Weights of a small transformer language model.
Size: 11 layers, width 576, 9 heads of 64, MLP 2880 SwiGLU, 107M parameters.
Architecture: no biases in attention or MLP, untied embeddings.
MLP neurons of a small language model. Each row is named by its layer, matrix (gate and up: input weights) and neuron, and shows model dimensions 32-127. Each number is 500 + 25 x the weight over its row's rms, rounded and kept within 0 to 999. Numbers have three digits each. A neuron's up and down rows have the sign that makes its largest values positive.
After each neuron's rows, "fires in" lists the words (lower case) most often at its 100 highest values on Wikipedia text that the model never trained on. A number after a token or word is its count.

L5.gate1752:500483484445489504513500507506502464491501481476467500539501491528534504486483557536507513474480529534489527503511469532490480536515483473468527481499510492531502514477501490524447507497511482507482503527512467531511482509509526511494520481531475508530456505506505516483474541448491474482
L5.up1752:475517464464543472534510489512500499480474500498501480484470492513494475515503531546475505534484532492488523489513502534477450497497480471505462445522484464493494557490494524475488437504527461512528507497493501519509508498505485527503495483482485502508495483473454501472480505510514458544
fires in: "the" 49, "his" 20, "of" 14, "a" 9, "in" 5

L5.gate93:510541489534505499503467518486464542482501515526531528466535473507545500542530537518505504504514526514476469479494495527485499481501481505457460491514547489526517534531478513532498534496537509533500504554531486513499523511500505472487450524486457526501496450481516517512517476516507481487
L5.up93:478473502504504505465487552446481485497492444455485511507526485508498490480522464481499474493485514465506504495496520516523496497541482511490490517475481535525531524491540508495455520501470454497490515488502507517522518470530526480528517512496503525469464479506515466492499480492512464480
fires in: "that" 29, "for" 19, "because" 10

L5.gate1361:506473517498505488545471539467518503503474517496546512494480490519483498502528472446487485510512534488498487473486521503532537505464501464525483531463472488477535503501485483507509515509553506505493494493482560455507519498455493489463523500491504489454488546506525493453530495479468479505
L5.up1361:480492508496517496526465514477473533466515491483556477490482523525448524499545473484463453494505546520485498482486508477539550526448515468501555502454513488499494490516519471482518543519513457507485480515461527515490509493460486485470475509501509464448456461463533528485516501473489476468
fires in: "an" 43, "the" 25, "anomic" 4

L5.gate2531:473522498495488515489525535451499538502496516516529502513508507527510480495503493455488514473556477462514532482557507486468515523523495491457504536540514532489529450481470503466467493479509486496481532511479502476506461506526535500479519490516464470494497453515522524470490472514487532504
L5.up2531:471455525536502521509447487505521486462483493515507505537503511451508515529462466502484489472498497486545493479517496542515516430453497522457486523513537493483491582509501501490479500513489513507548506490533470504509505491538509522482506505509507505475524472521511482493507482478512516507
fires in: "for" 48, "began" 18, "of" 11, "with" 5

L5.gate1577:467487450465476497501510523481451500491473497548498482542511506508526487537481523439495533491524511457552511506529499450497522507533491499477510525493458479551500495529499449506506478512469486529499505478479483481476486520501495532502548508488529525506480455548515516496497508527527518481
L5.up1577:473489473498494512506497532443498550540507462524504485469538542477502546530531513486463505496519501486518495542514490476528516483536471465475493491471506494530506506497473547518530488510453485481493457491552509453503486508530473437494471509491499467507493509512469536532519522457501481520
fires in: "to" 36, "that" 9, "for" 5, "on" 5, "from" 5, "in" 5

L5.gate2019:498540509484495462497467529482531497500476505512517505520448473524533559453502441505546485502511541489472468486457436541464476541514493462484520484535542494535482493547460501516512491535512480456490495500546561522501471505442489536507514485535473529511492499492491498510427516488508483522
L5.up2019:510524547398524430495477517492500518479498501506498515522514503528511525474477506513500519511524524479467483562488476508488437536524485462513530491499517496533509551528487522501501519508548492480491482476528551510529455511477454504558475509526500529540507481528501496478505494463460509539
fires in: "of" 39, "by" 24, "to" 11, "from" 6, "under" 4

L5.gate2174:482500492467490505460533463512456510506477492466542473505489464523509522511485498492525498475527472517533521446504508499515492466486534500503474467458469487560501473557507464545494460448464500497468496429475506536526490460502485482512512494495547484498526510451495485518522491502523478512
L5.up2174:491506474478480514444540489521522520464486498491504535463507493524484477534511524471514507479469513492515513525502517524472510531530541470541507498487468501478493512480504569457488532488533510520546480503493518491538505491531470500519477506508499509494508441520470491480468480530467455529
fires in: "which" 44, "it" 21, "who" 10, "that" 8, "there" 6, "we" 4

L5.gate169:522516485518470485490522467472490531486503528546542497495492544462477500514437513433510521461534437492531525481490481507478502493435516504479485510511522526509492535494501475493510495472487518519522528493533515474490481520483520533516499519502449505517487491514521505492509493538509473548
L5.up169:506504532479487472512528491482493525512465498502499502508471520494511503502529454472545490490531448477531531481496494518482481494491521481502514528516530487515519523530504484508485471513485509522558476479507518439491499500490502554497459510476493508488455502515517521523526507492460525508
fires in: "in" 16, "to" 14, "after" 10, "by" 9, "at" 7, "while" 5

L5.gate2774:511498509483500517487510560523493513521487474509528475524475517501504495514440486576489485474515510511496491473510546491472495495493493475518558524482461495456495511462434477503506486525523476547464523505514527526519495507488478512480513492515493504481548470500510496547482471484512477545
L5.up2774:532495501513480554440497516474488490503483530488496430519497514504478503476503531514468461505528503530459484522509508462515472502519480517523518538499484531477523512486519473507537476496493504492518524465532511530508526492504534464481493505495523489549513477514485533500502524512486486514
fires in: "to" 25, "for" 11, "the" 7, "keep" 5, "make" 5, "this" 4

L5.gate1803:540526486492490512516496452471540512492512511518509502497472458501466506504486487462493507524504505482506535482482531513497524452502494484481457516522464486520521503477474502520508503485551522507521478467518473523478470480509517460508489536468512526473482503507491543480507492467500446488
L5.up1803:501468517517526527533492490522488505470492440489476517524525486502505508480539481461501493514533550469509533505523550506532493489503480517488485543503505492530487509514468488495496504491544490496527495479472521538518488523498496434525509547482460499450506550473519517463503537550513463495
fires in: "while" 18, "that" 14, "following" 7, "last" 6, "final" 5

L5.gate428:514503498483536519462532521548487506528488442480484496504556501499492520499446514485510522524543499519523512496520512482536483496495466501453554489497458514523485506553475490469513504506501534518539504514496505495466457497503516436447515475516475492488484508485521497504498463499484518476
L5.up428:453488525470487475498509551474469472471509500514521484494511513510514487513494507490512476487476472554513546478538519502480457504487551522496503490512510519525462479485502509546499485489505528555481482488510489547504511526557492494508502504468513514482560536509474528482506487491490459476
fires in: "is" 29, "are" 23, "can" 7, "will" 6, "be" 6, "as" 5

L5.gate1660:483512481517487478545424530481514499520534460537535523490524520491480466500501523469520523487543503461541535498543472513508511444518490492503496492484508488520479496548516513493508505488532507516518496469514484495499495486468482491505474526478529496506469500543498479534503502482450446472
L5.up1660:531507493473503497519523503540502486472496552488511513534438526457479504482474516511510531460484493476494506467501539570515471500525533521525463484472487493525453473531499485509447472490445502522500534519492506525474420509508466490527485501525541457450502503505474521516483509499499472548
fires in: "by" 20, "for" 17, "on" 10, "from" 8, "of" 6, "saw" 4

L5.gate1547:487490502473511490470488502508480474515473500489515478513457509487532466494460492483505497463493490500501463491494504465467521484473518499475564527461454552504509487518480531468473487536547505496547464498448509472516541497495502486485489494458513480504506520539506526487496471508450464449
L5.up1547:513510495512489552479496533474480524462488510489540514520485490469512531470509479497549509479515539540503434473531493487458487475437472511510552559479466487465498482472541521456465512509531511497516524488505522504500467506503464531523523492502489553469518537488472492510520514442515459510
fires in: "from" 34, "of" 18, "by" 7, "following" 6, "until" 4

L5.gate2747:474451512502485462500533448475482537480515457456497495494531484486443486513499499474493503508490485494474508483481503503446506462559460492510535491508518531516473545467521503510519467552479447489509484477471507523486423535545481521485542508489461520532507517508515470449502504522480508463
L5.up2747:494516518502504448494462528452511517510438491505539482496526459517501522528518513478488524491515448496477509495539527513528470489500490507444521523495539510532502487474536503486521521514482519519521557540436522519482521541538519505521514545503521492510474485479504520477539455485524436528
fires in: "the" 58, "that" 9, "a" 6, "be" 6, "being" 4

L5.gate725:520462518503467526510478475474479477499524520495535522502466490521538451461497490529483486482513535541452488424502502510516500534472510536508496469493475512500487523465488479497516513493534499520507514532525530510501497542473496475483445475468463507514477495524473510462531493515516492518
L5.up725:560505466456482480506479475527508513516487494538486520515510491497522491543490485515490492500563487508478490498481509537482485518467530471505496441508468520522464497510487459511487529503493488497496488487489497481504521514450511512482502488540483534496469502504482521489516523525502523492
fires in: "of" 34, "from" 14, "on" 12, "since" 11

L5.gate2204:498454503509502541483474498503523484515481557537497496483509488520487519524478477496464437487511509493499480494485508491518505463544467470487485487530514503536520545465480474503524482522521540486428493518481455492527459506468534460533486511497518534492489508543537502464533470497509509514
L5.up2204:511442489472496502509478478517506504523496542536509480468487492503495490503474509485471466522488490487500515532511502534496529443549492438466488518544523531503535561449520484473509477544500528489449498519501496469487475470487515503504508477498522548455470524552516521502487501495490459501
fires in: "of" 36, "that" 11, "for" 10, "almost" 9, "his" 9, "nearly" 4

L5.gate1482:522519514478509500471514485498498490511555474482507523530488492503517481489499523518529498516509539551498477506519512486497493540505509496537482484528502516430481511510454503567538522501477513461519456525503489460490496446509534501485506506484538509488520519470512535507540491493527478480
L5.up1482:553508498521515514524471495528538493494476475538491496489512517507508504534465531522512467503491507518512518454433512490513504482503567504492500512478492458494480489512482517489516524517496530557444510484518517462504462537481495477492503457556476499501516507496497493503457489487503514560
fires in: "of" 29, "in" 17, "from" 11, "for" 4, "during" 4

L5.gate1435:476519501543519518538522509516509499496480485454538532505483502535515576490466548488513578482552505513484542528515533508475485462446501509516496503530530462498501494504464518469500488504486502513536521498478508519508529502480499497494470505468490461534476502477506529488522498523521501506
L5.up1435:469522526507503514504520474536524509499490506475533474544531498520509528514492577517481517512496494454486473524519515494534515498478478521517509519558583479503507476490505503493501475506505481491504541500516525473499498516471550508490438479472493516446487509517482503526553468480481499494
fires in: "was" 20, "and" 17, "became" 9, "a" 8, "as" 6

L5.gate1173:515534511502531509535557540552504506484497470524492485480519480507481553470428515509509542494458494490482517472498492523516516452461505498478444556486490491478501513518478442496529507505490505484541506496498503473511516512543515489528494462492483539507500484489425497512514481479515496510
L5.up1173:494495472480517510530529505535494503518489523488480457490511525504455500489436475459522510523489493509498502505485485524530500437496493494480477504506470476481477532482484449536528454507454481524495530493474513532477549554545541524496501497523510518488479529515462516481542487502495489495
fires in: "as" 18, "is" 14, "head" 11, "has" 6, "at" 5

L5.gate2072:456501536553491515493450504511501526494506509502512511523464499528487500510480490465472518518481458502462521511503490514538479510542543505514515463476495509523511531485528489533503504488508478510527492497501569521486508509493557506472483507452487515497566466503501515509472483480495473539
L5.up2072:510479467530510452472532519501511461496572420473464474487515511518478493509477518510546549497519485521485504523476496533477491469527538451471544490521490513499469499512471471517489532509493495475493471512505509463491534517508477487487469495514521517486487523504517494507489438478493481512
fires in: "by" 32, "on" 21, "for" 10, "from" 6

L5.gate901:523512548479502496501482537502510500466510513508526554483488489489469545508501513507514500471483553513501526528505528477468511479543524517518469461473440557444491539478440497531485530455527478494499500486499507492510452502500465470513490523500497520503528508509471489484519491503479508506
L5.up901:465487480520528480533503521538513524485522506521500495474476511441530495500475506508529507482574503489500487473460455486516475517450479497513491492523526495498508519496477459523494511473534465458485528483480491450486490480518499531495503472472487521472456517510492526491486502459557486466
fires in: "to" 31, "for" 17, "after" 8, "such" 7, "by" 6

L5.gate980:498531506507499515492538488513507541510467480470470474521505502436503470487477534530481517509503531552514496485514513508469524483522516502502492473472483516526520454479455469504496481471475496472516527512513474507506497503494511487503473480516508500504558466454501496513473489511496445498
L5.up980:529502544463471533470523487519491525506460487517487465529516449501514512446470532500517492477502499499539467498499523511466500496493506497520485495483533535516505504481463545465528510531500451554552539505516471506495479521507491481476475546504523485494528466492514526509504521467525441480
fires in: "with" 18, "that" 15, "which" 11, "on" 6, "who" 5

L5.gate1589:480522532510526464531501475522450500513486479504481527535481486545503492468459550444496548482481531530501528472488496492477479467495488556463486453495521496556502510497489476431485479518505486503515490501491506477495467526479486495517499537477504486515511486512492522495507481485478452527
L5.up1589:511489546464477482517453537554482472502482497516497467510490505542478461479487497499508473544476484464494467490502518543531501479481469512477491516506488478482490571524495510520528506518491446515490467472524503472483509500475453481475465470499496517492475477486489521478519485500499493493
fires in: "and" 26, "it" 10, "a" 9, "isbn" 8, "in" 6

L5.gate9:499496505514551511495537493486524514490493488486463508500462484502487467455461529508508445452492500531504508527434479500493509478508536525499503499491522513466478514524512495532480533512535466515515520500481520548495490484489540535499490473473436498532571515484471470512517462502450497489
L5.up9:579483513536499510453481508513490513463495529479437494502534471476513515453499507502463487483506474532529514509473484501517505496485503531516511548556520504452475525527496530475490487519481422529540477486472527487480471425527531518476498537499543477484478487511499514473460468528511494473
fires in: "which" 29, "with" 24, "way" 4

L5.gate1854:469454511481462504492517514491487502507532500494467509495518483512542473501498505469527490524519487471530548515473517505480500503507499506490497481505524495493511531520463512516531487581536484450540507485509503501508509448486548489517544521523446503472498495522460512491547490461455491471
L5.up1854:500477460498481507478510504466490474477544494511506497487475468481526464445550513494517449511502525469518521570492524464512470494510483520446480467499540509458501519514507494500520477522496511446593490467487456516497541456505520515493504475475472482488493460529486533478525501449539447473
fires in: "a" 37, "some" 9, "digital" 5, "various" 4, "college" 4

L5.gate2829:514476556534529520501519545515467490494486499496481458504495510492482537478485484494460478457493504522502497503512515426507498502472509488514474539482497540541514521495481435529500428537525477510509474521493511507501441506509497487445528491554516479460522470506529499494503496527491508546
L5.up2829:500473487561484483521506461492508460528466522470502470481504509498469492553488547542520535512524478488456517512510481499484450509467515527475471496522506507514496460511518474517517549519507505496513486491517538516483508512483506514477523503556454498504500448498520516488478529515491500499
fires in: "in" 16, "of" 15, "on" 15, "about" 7, "for" 6

L5.gate1911:488510558502555513482562497522496467499534489519513516508498528498522507499497461518497476478478498497509510470509507505495512514458492491490474505536508515488531511503474494515458491512466511524483540493486502512476507529535513488484512483524518470510468492503515485461545470498532481453
L5.up1911:500452523555504479508461484456513477497499515512488497496472545450526485507532469529566487455476508508502461510480516511523471494508472510508552580518528502508444485504531500480540509474505532522535516506532561486470476481503483461441533450466485542468457472485486454489517446499501522477
fires in: "for" 35, "of" 23, "in" 11, "on" 5, "to" 5, "the" 4

L5.gate1661:489472493480533521467568519471488532475491486490494494505502468501504528497484482481466542509502531547513490519532518469500526550514540529496520505509502502515488475494484516509539485521475499473485489499469447469451470492504537493484570509497509475490510497534472498457465474484463532532
L5.up1661:477495446507522485440559494490492471495508481506514467493535433464464494511493467452514521524483521488521495486475519498510484527498529506493526506522530491479509492462497501504549496552471526487465517506513487504479494494524491516513521490503486476504515502513459526483453508494498505518
fires in: "a" 38, "this" 18, "when" 12, "the" 12, "local" 8

L5.gate1712:563445493523513477571500495501504480510483540505492489481508478497534494508481556481492528519528491461531480474523494528527513484509497485534484517521504505462479481524464456540507463503510524467494485448453512481488490509481472466505506513472520512524511470444462481480498506506475505523
L5.up1712:519508477456496562511509477533508505474517489524487567504510490516477567462522483525482510513479479449461501505527535470483530538513515503541515501491519494514453507511515502472509505537513517523471524512484525473499513499490487518459536470558487510469483491502501485478491521488520433503
fires in: "the" 68, "golden" 6

L5.gate1144:469468526500474531511452471476497494506491502475499516527561470484504514488495523498465523493484512466476480483483505490476580519529497471522518502494467545516512530487490520498491460467514479499508496495504484514517507479461499518541498516507542542527480473481498500494524518511469476515
L5.up1144:443511497461485484525496528533475448497541487489499511474462513475491505496490530485501532556485480424518505488484464485502494504480493529509524534514478492505528537492483529466456480520496483494475490536477467530536572521488510481501501493508479492511490486520515518452510517513540464515
fires in: "the" 99

L5.gate402:447524532545472508549460509493461512513464470494507475493497496484517481501482506545476562493478486515538473534502488498496479529536501511511472493514481529522485487507494514512504502466536465480517470553549492516520510481488491474493496504502496517474522493546463469523460493530526498527
L5.up402:475473479462525454490557490482509515526487525512468503514480475492475495522549501523555501473508514499549494514462484502516503495495558463496491461514478507541524533488516514522472587486496493482498499515512493479485552497516500549484519507531484512515508459506504499505516540472511512473
fires in: "in" 11, "of" 10, "over" 9, "for" 8, "from" 8, "on" 4

L5.gate1004:501542466482522481503513509522521496507557534494500516521523490494479519514520460476522479486513472483486506485584501472521531501483510541487466501492504490490519478501508489504514514489522494509486520480526472465446483501488528545486505532474488459476500455502491496483489546499511480511
L5.up1004:467551471500494479476521532462489520490530522554467487510521498503499532499531496486478468495518505506524502469475482482457526493433464536470490495495458488529506504497478503501473496522502527533467479497544509471529442499504516509486442497487480511456446492503522511530495521492454494492
fires in: "as" 23, "in" 15, "to" 14, "became" 11, "the" 4, "joined" 4

L5.gate1069:469523492490503507512472527501465474521506504477486548544498475527489456500506514454543483488491458486512521506447494407482514508525549517506479490508539506476475462549470503513461528485522470511455482505451493504460482473493504541480518479523471513512530516524515524508480506495471517485
L5.up1069:492498476509474548500470495503483528533487526539492470492509459509502525515511548445526512485492509564544477505487524497539554458499463516447529513514532498494510503522477496493485517508468503525500550536494504476504503502548496521511514499484501468500478450512524489529522522510478502483
fires in: "with" 79, "and" 8, "on" 5

L5.gate760:511541481571498507535500507523538512476535534455473527476540496543473485528503458432473509502538475499531497488526501482460530507520491512475511489495489553470480542485504545461442477529496517499494519487489515533469465493514504512465495518474532484526465483461485514491554529477500509513
L5.up760:529517531469511476486518509565545506449470513505472479530525511541472568500485528457491457494508497490499480500467505484475498518480487547479470522470489545542456476517496515447517520503490482517525502476516441503541491493463482540544509508507492527549509469482493481526455521482464529471
fires in: "in" 32, "however" 17, "after" 10, "the" 10, "until" 9, "of" 5

L5.gate1333:489549459513471448483477502491501505545541485445556444533507477505553515495467485548541493512526555506489497495475544538543506531502521471532425483482466504517500537510479491503438484515447505510499509484463469493505524516510560525516528477500530491516458518458514547505532525493530473498
L5.up1333:529466492497508477495477478499490520503490516524499495497511504510474481529466500523518522478452519497460499548553515509506537536535489498501460522451492518540511501513507515498498483515509525522483456446545488482511515499506516526542512469502520530537456505468498522493467542526519504549
fires in: "in" 27, "as" 27

L5.gate2153:508529490526498484511509521486473538517542526522527459531467527494486569458511498516490514521511458540494437481560472445471470485517472489473517517509514532489510488510495511486513500526481454525485505508503505517541513494528503485537453503478445485522489481500487527450512488502503511485
L5.up2153:481444508483460508491498508529533488451453522540527527502518480448493497502491504514510502561494494507487502549510503562531512516550514526532503528501509533512484491481512542499479516505467476571505493500517521515482521536478483537493572515565483521452470514486499521547511507509539462489
fires in: "in" 34, "on" 16, "at" 14, "for" 8, "among" 7, "to" 7

L5.gate213:473499523537505463474499484480468533492474471506494469519538500520498528507494525495548493524511510495481508480498515537480533472504512470496508444499488535501492496495509496518550537509563491518502474547486492511542499502498519495524465441493476497527508484484495542498520487520491508521
L5.up213:494477482524464479510458553500487532495477486440512479520537484509487510531525482517519476510492458532469536491483474516459498520538570478521553484500487466507529497494515529483520508514499444480499467476485515476513488500503516499497507479504540493467509473494495493500493472508484513532
fires in: "but" 27, "each" 11, "however" 8, "that" 8, "all" 6, "if" 4

L5.gate26:467535508489548480520495501487460490473450505499499481502531518484542483503482514549514501487464563486519491493551510511531466515541501492517493482468469507532489527526489512494511510518501477547496547506524477485493495517479536517523496554532493475483504503520534504488501504547519490509
L5.up26:455477499496503465492464486513559558470455478461523493464506506476539493543493489532504492519472514536488503462478509527458548500538489531501466483534523506479491498506489531519488486503484516509479481498508463492479529509505501539496472517479498487483496497468503518519481461518509493470
fires in: "in" 87

L5.gate870:521579465530498529515492497488499517517481468515505482482483486554509534545519545452475500516521473484493497531481485511490494456486444487478501530526509541453502496481462449489470501488493464535518522482482471465482465496513491502498499485514508482496471477489481473528509496488498484472
L5.up870:504448507502555524539485514560477489483490458473481510492483495452485503492518502498510471485455487514471543533527508469508547475499538494526505491508518544525507481530512480502482473507486486486490468475510487528496525502501505494483501520532512507471541535538586513462499504455468497526
fires in: "of" 35, "the" 20, "also" 15, "and" 11, "his" 5

L5.gate874:507503517488536475469514450539471492497487492511495477487457454512460479476473505491510514518493481502491533503488494562521474460492458500464510512541413539515488520486506521486547491523485497494516485502494500479466546497492503458489500505477512490506474466526529551479494520504527557476
L5.up874:477480507499513506486494511515512491567475504495489507520475490453504513480487506507509499459521505517487524509550461463511470532472533489500469507491499504453565534489473510519487482501477542572454520467518560528504512485511535492496505534477473489516419469515509502488534527510460500508
fires in: "for" 22, "and" 19, "that" 8, "to" 7, "members" 4, "considered" 4

L5.gate175:524504484528502511518481494485511569468493518506519466481536491485494483513461492503456514536490470508486488494528522500479501488479526475485517509468509483545499513468477493512566535441512472475509531525485485478490538525493463487462463497524490481495503484464479501466527477524510513514
L5.up175:518505473500498505523521492471517514526475477537520507547535455487506481541426472524498502493503461518488504494482469519507486466484568503524503515506450475475494551489521485513493478476508509477505474486456477503541525484505532485555525501471453529468475464482503463491526481524492492491
fires in: "of" 30, "for" 10, "in" 9, "league" 5, "club" 4

L5.gate1328:505512471498510505490485470558531491475511482503488480521470522510470522514503520494522499475469438497499452529506482504515471485471520472518553526504518516505496512503483501510542532465494492445531511487532463503473514477493523482496553486518496540541487466544481503513512527481506497491
L5.up1328:525486477522516458520523461511522526501483489473497489481438507512524506500493493447511461481485469488512475521519457514489472512493535474537542492497515500500515522502469513473558481500492511490465541474524476502470521479475525521494571504477518508513507440542502540499525513466499444539
fires in: "of" 27, "after" 10, "among" 5, "ajax" 4, "at" 4

L5.gate1878:484516506514493493517516489503508499507449468475525489512514533521491467501468482517507529475508520503513481466504472485529508504496428497522514510501544498489503466491447513544532548514490461527477460481480529523522497482490500493487480483496483475544463516471463502499526472507499481537
L5.up1878:537501463558531477460492469501490495523497494516509473511488520522461522474478530470484486485504499514524500486504523449501484477467508503514529539529557475487462491542474473526483546508517496505434512493527506467499479506504500504533535520532467529562488480466525488520449494488510503534
fires in: "states" 21, "as" 16, "have" 9, "azerbaijani" 7

L5.gate1063:513483497481489500498508528518494490516455502489515516531475512472480507465464537496454523508500493504509485511513515520488515480462515463501534497487548522509477509479485480500511509525529504478524520495492510515457510508467498485479465503453545484533483498498504560488546486536493522479
L5.up1063:491505493478477508508477460496491474475513473504488523517530488498495515492518482466503497517540484507539541520527511522510492476492486503494446480524466531542509510512515500559487502493429518543478530541518559545492490495510488484519497504526510503477477523537471506494509461477505498474
fires in: "in" 22, "of" 18, "to" 10, "and" 7, "the" 4

L5.gate1247:505532521527477498502513506506498521490501507496493506444523496509521506464510499496472475492533483510550479461493531505483493506471500554502511499509498515501515467567499470533527511504471466507453462458473500501504480469537521476527502535467519458497476485497506487498495482502535458515
L5.up1247:523549483502506540488539511529521527480494513471489542489516494442493491481488461524459501521528525476456539508485500514453497479480522484542509441512495490489494514508539448519525534490455451485511497452492471506519493497503539492487475445509530512517481463471531491552513468545530495527
fires in: "st" 20, "and" 8, "with" 8, "for" 6, "port" 4, "saint" 4

L5.gate2267:489463501448531524471438576496506491512502499530472504512455492530475535472498499520514485507495469500507496495535508513547495475505530464541533497510524495504498467500525470502500502488473502535505539492517518529521454504486497464493533491500516503543504469514524531488449495468491513510
L5.up2267:487468456512484493510487506517484491497528523475453576507478543504511471517520493545476467525535495518511507512480485518492488493527509496492496492513467488494466505494489459474552499470460486516508548466525518481525522509515492499491493533534497527564530514453483486467534494486506525504
fires in: "of" 44, "his" 10, "after" 8, "part" 6

L5.gate1614:517507492510513510518450521510529523488516507549523476517511541469522485454469484582497483493490514484519475492518538524460482494507486490536488508476508500477465498498499517486496495514590496533488513509494534508459504501521491500494502504478447533484563550478472515491527483484415499492
L5.up1614:518440438481455535476508488522488501467497517458485509486512507488495476467495468528540489499492474508468524526499491546522499501513476473504509500503509499517513486542519457522515482473476507474459484502501500514537520477500504480494478498510513511471458497496484496482492483469552483519
fires in: "of" 63, "for" 15, "to" 7, "on" 5

L5.gate177:512527488492521508498506521492496518489486520485541453508491477491512505539511476499439529493480507513473494507489529496472500523464525523476521511504504529490477507479470543494516502522517483490479486486501490490495561491497484482497459492502482492538504464476501512519490553497507531500
L5.up177:510557510472464485494520506524521489514499449459473479494468493519505458471492515497455533498479512469510491520540493491494515516495507542509527514528514514538546495529529523496554502505535471466492497488522536508478512471515488489487487518508542495490460446474494515521495495492488467506
fires in: "who" 28, "by" 15, "which" 11, "and" 10, "when" 6, "s" 5

L5.gate1596:504489524502507531453523437485532469515499456482472523549502466571471471526494490521487488484492486475496473476487522503537487498476502496468494462502499487494523469546531511540481515497523487521536505496495527480463481486511483522517492506512554491491551497515477497468514542524468451539
L5.up1596:505541529524447470516528476511522520507521523484541506464464529515496483474498486537466520515495465520493508539480483532494504484469547503542467541475493477513521522523523483504519525574501488509481495476459502465498500478487513530535456478550523520505518468467487470457577472484504486527
fires in: "and" 44, "as" 19, "there" 5, "with" 4, "which" 4

L5.gate2359:513529522498486485542525490519469489475495457495473478522518467535516507500462463506485487500476511491520501507493450523474501525486559460488510459483514530499501517478467488534494506499516480500534467529530509476519515545490520531481542500518509506488437492498493524476483481525477498491
L5.up2359:513490522513490491532503545488484517513510468497493509495492507493479528539483528483538505486439480478486472481525494506498493507532563538511515495524513489503533452495486519479482490505519514500539510498488528516508500484501536502493529522515491503495490503495498536530465487470496475533
fires in: "in" 34, "to" 17, "for" 8, "by" 6, "a" 5, "compared" 5

L5.gate1543:508465472520500482467554497529559490452515471547470512503521494550498513457469503495513498528510477518508442551495488471508466491471455521479516472536510480464490507530495465521517507470498481502508493544520468519511503467500507469496498486508504515533493461521510522483527504481490484520
L5.up1543:486494509475502480504544495479486527511488471484524496521548435487531520536512517466474505479548513501484494518516479496473513471510495498463502569526478483520510492505482485497543491480459518470475533499469507484470489511525551567566504521504576487527501499516470502533479490492500542542
fires in: "the" 60, "a" 20, "out" 4

L5.gate859:510508489512466470472463530554505456547542509504472450544523461535531480506501499464481470495491464485481535513455514483482504511523472470483505504504484497521488469523478485580486465487517459532456471472505464518497459543514491532541494448490496522477474503521495531490472511480525497508
L5.up859:458469487490537510494473512486513507521519480472495474490502506533481539540514526465493545520453486497464499514505472526472488500522520486493479528524519511531527475534499469521556435499527478545481504498486495544476474526555528485494480467506537487497486541519490495504472489496469490513
fires in: "the" 73, "his" 5, "her" 5, "two" 4

L5.gate497:470471524460463517453500494492508538466461498486480526481533523509503494468534496566499500495487474544505498481483483518477502508488491503482519482531488500501480523485493526473517530540508485539553554525497503505492491520505495525473481519485542552518532524492463587504511469509516487502
L5.up497:505510490505468504483477519468476467467537525515507518479482499529511474540493479490504480495532473486501502490502535520503474497480497485492516470514504498472535496515512527496442551513500512513475475478478525503501484538530501482508497442479469459490505504494494485432476440488502514482
fires in: "for" 20, "to" 19, "and" 13, "before" 6

L5.gate1686:515475467535477558537479501486512498565538493535479502472497501501488434514463578496483449488493511531480472518489521507464489431509532552483514486519532500524496511481468511493481465539539470515539500514497504523510484466457511533481488534513493496495529495519541510487485495497440545527
L5.up1686:517485471511496505493511537484493445467540471489505504511497490486482494512488529513478474553484474444519486499462479512468509489479481478503499525479496491488481451488470530476497523539487499484466496519459485499499522498561508494525534502519458515507489508460500492507552470505507546506
fires in: "with" 71, "have" 6, "cíosóig" 4

L5.gate2290:463533518479492502517544512471512543527474494482528490491450494475503502527457542490521475498529449465493531503484524490470486509484438502475531493529533521569514573518480478498506506519527502510474477475500505489527460532504490563508499481466457481536464525505500531442479488472486454500
L5.up2290:489494526484475481559470504502487504515532497516497466450480528489555519463494461486523460514503447513488501508483522476519513524469495520489507493491512498502494515506515421505553462533487509499500479515505499534511492523490516504457503500508492464460492460558543544477505507510487490483
fires in: "the" 94, "a" 4

L5.gate1019:483493507476517460489480480498544531480480485511518529513472497507507511493536487486486485464464478471525548487505485513480462516518530480444526491515523501521511507462493504460540498535502513493515482494495468507556515474492524484486502502518445457485533495498503529475567487507489481453
L5.up1019:494458521479512493535464479473493503454506473521518501521467467527491476494489515485484460512531504505463483514517488491495476515507479463516528499534524501486480513504525494467520492507497537542471502492489499474483525484516466527502563485494510526529480499532516510449507510456512510518
fires in: "of" 60, "from" 11, "with" 7, "in" 6

L5.gate2800:507519478433501510514512481480497482486470485500512516514459511465521531511526532491491518496475464475563511529472490481517477486508522508480448510477532510499472563503508527524474531496487503498512487502501532452467510510487471506500536531484505472506478485497548493506493510498531456495
L5.up2800:517501543498493523463456505535503492472547518530519521528534501484548480469521520478511457479497486512501472543485532551498524444488482526527479513495552474523489490540467488500504486494463521515505515504447489476486504509504504517496525486488516502507510465485514520555483490495491512462
fires in: "in" 26, "while" 25, "with" 24, "as" 9, "and" 4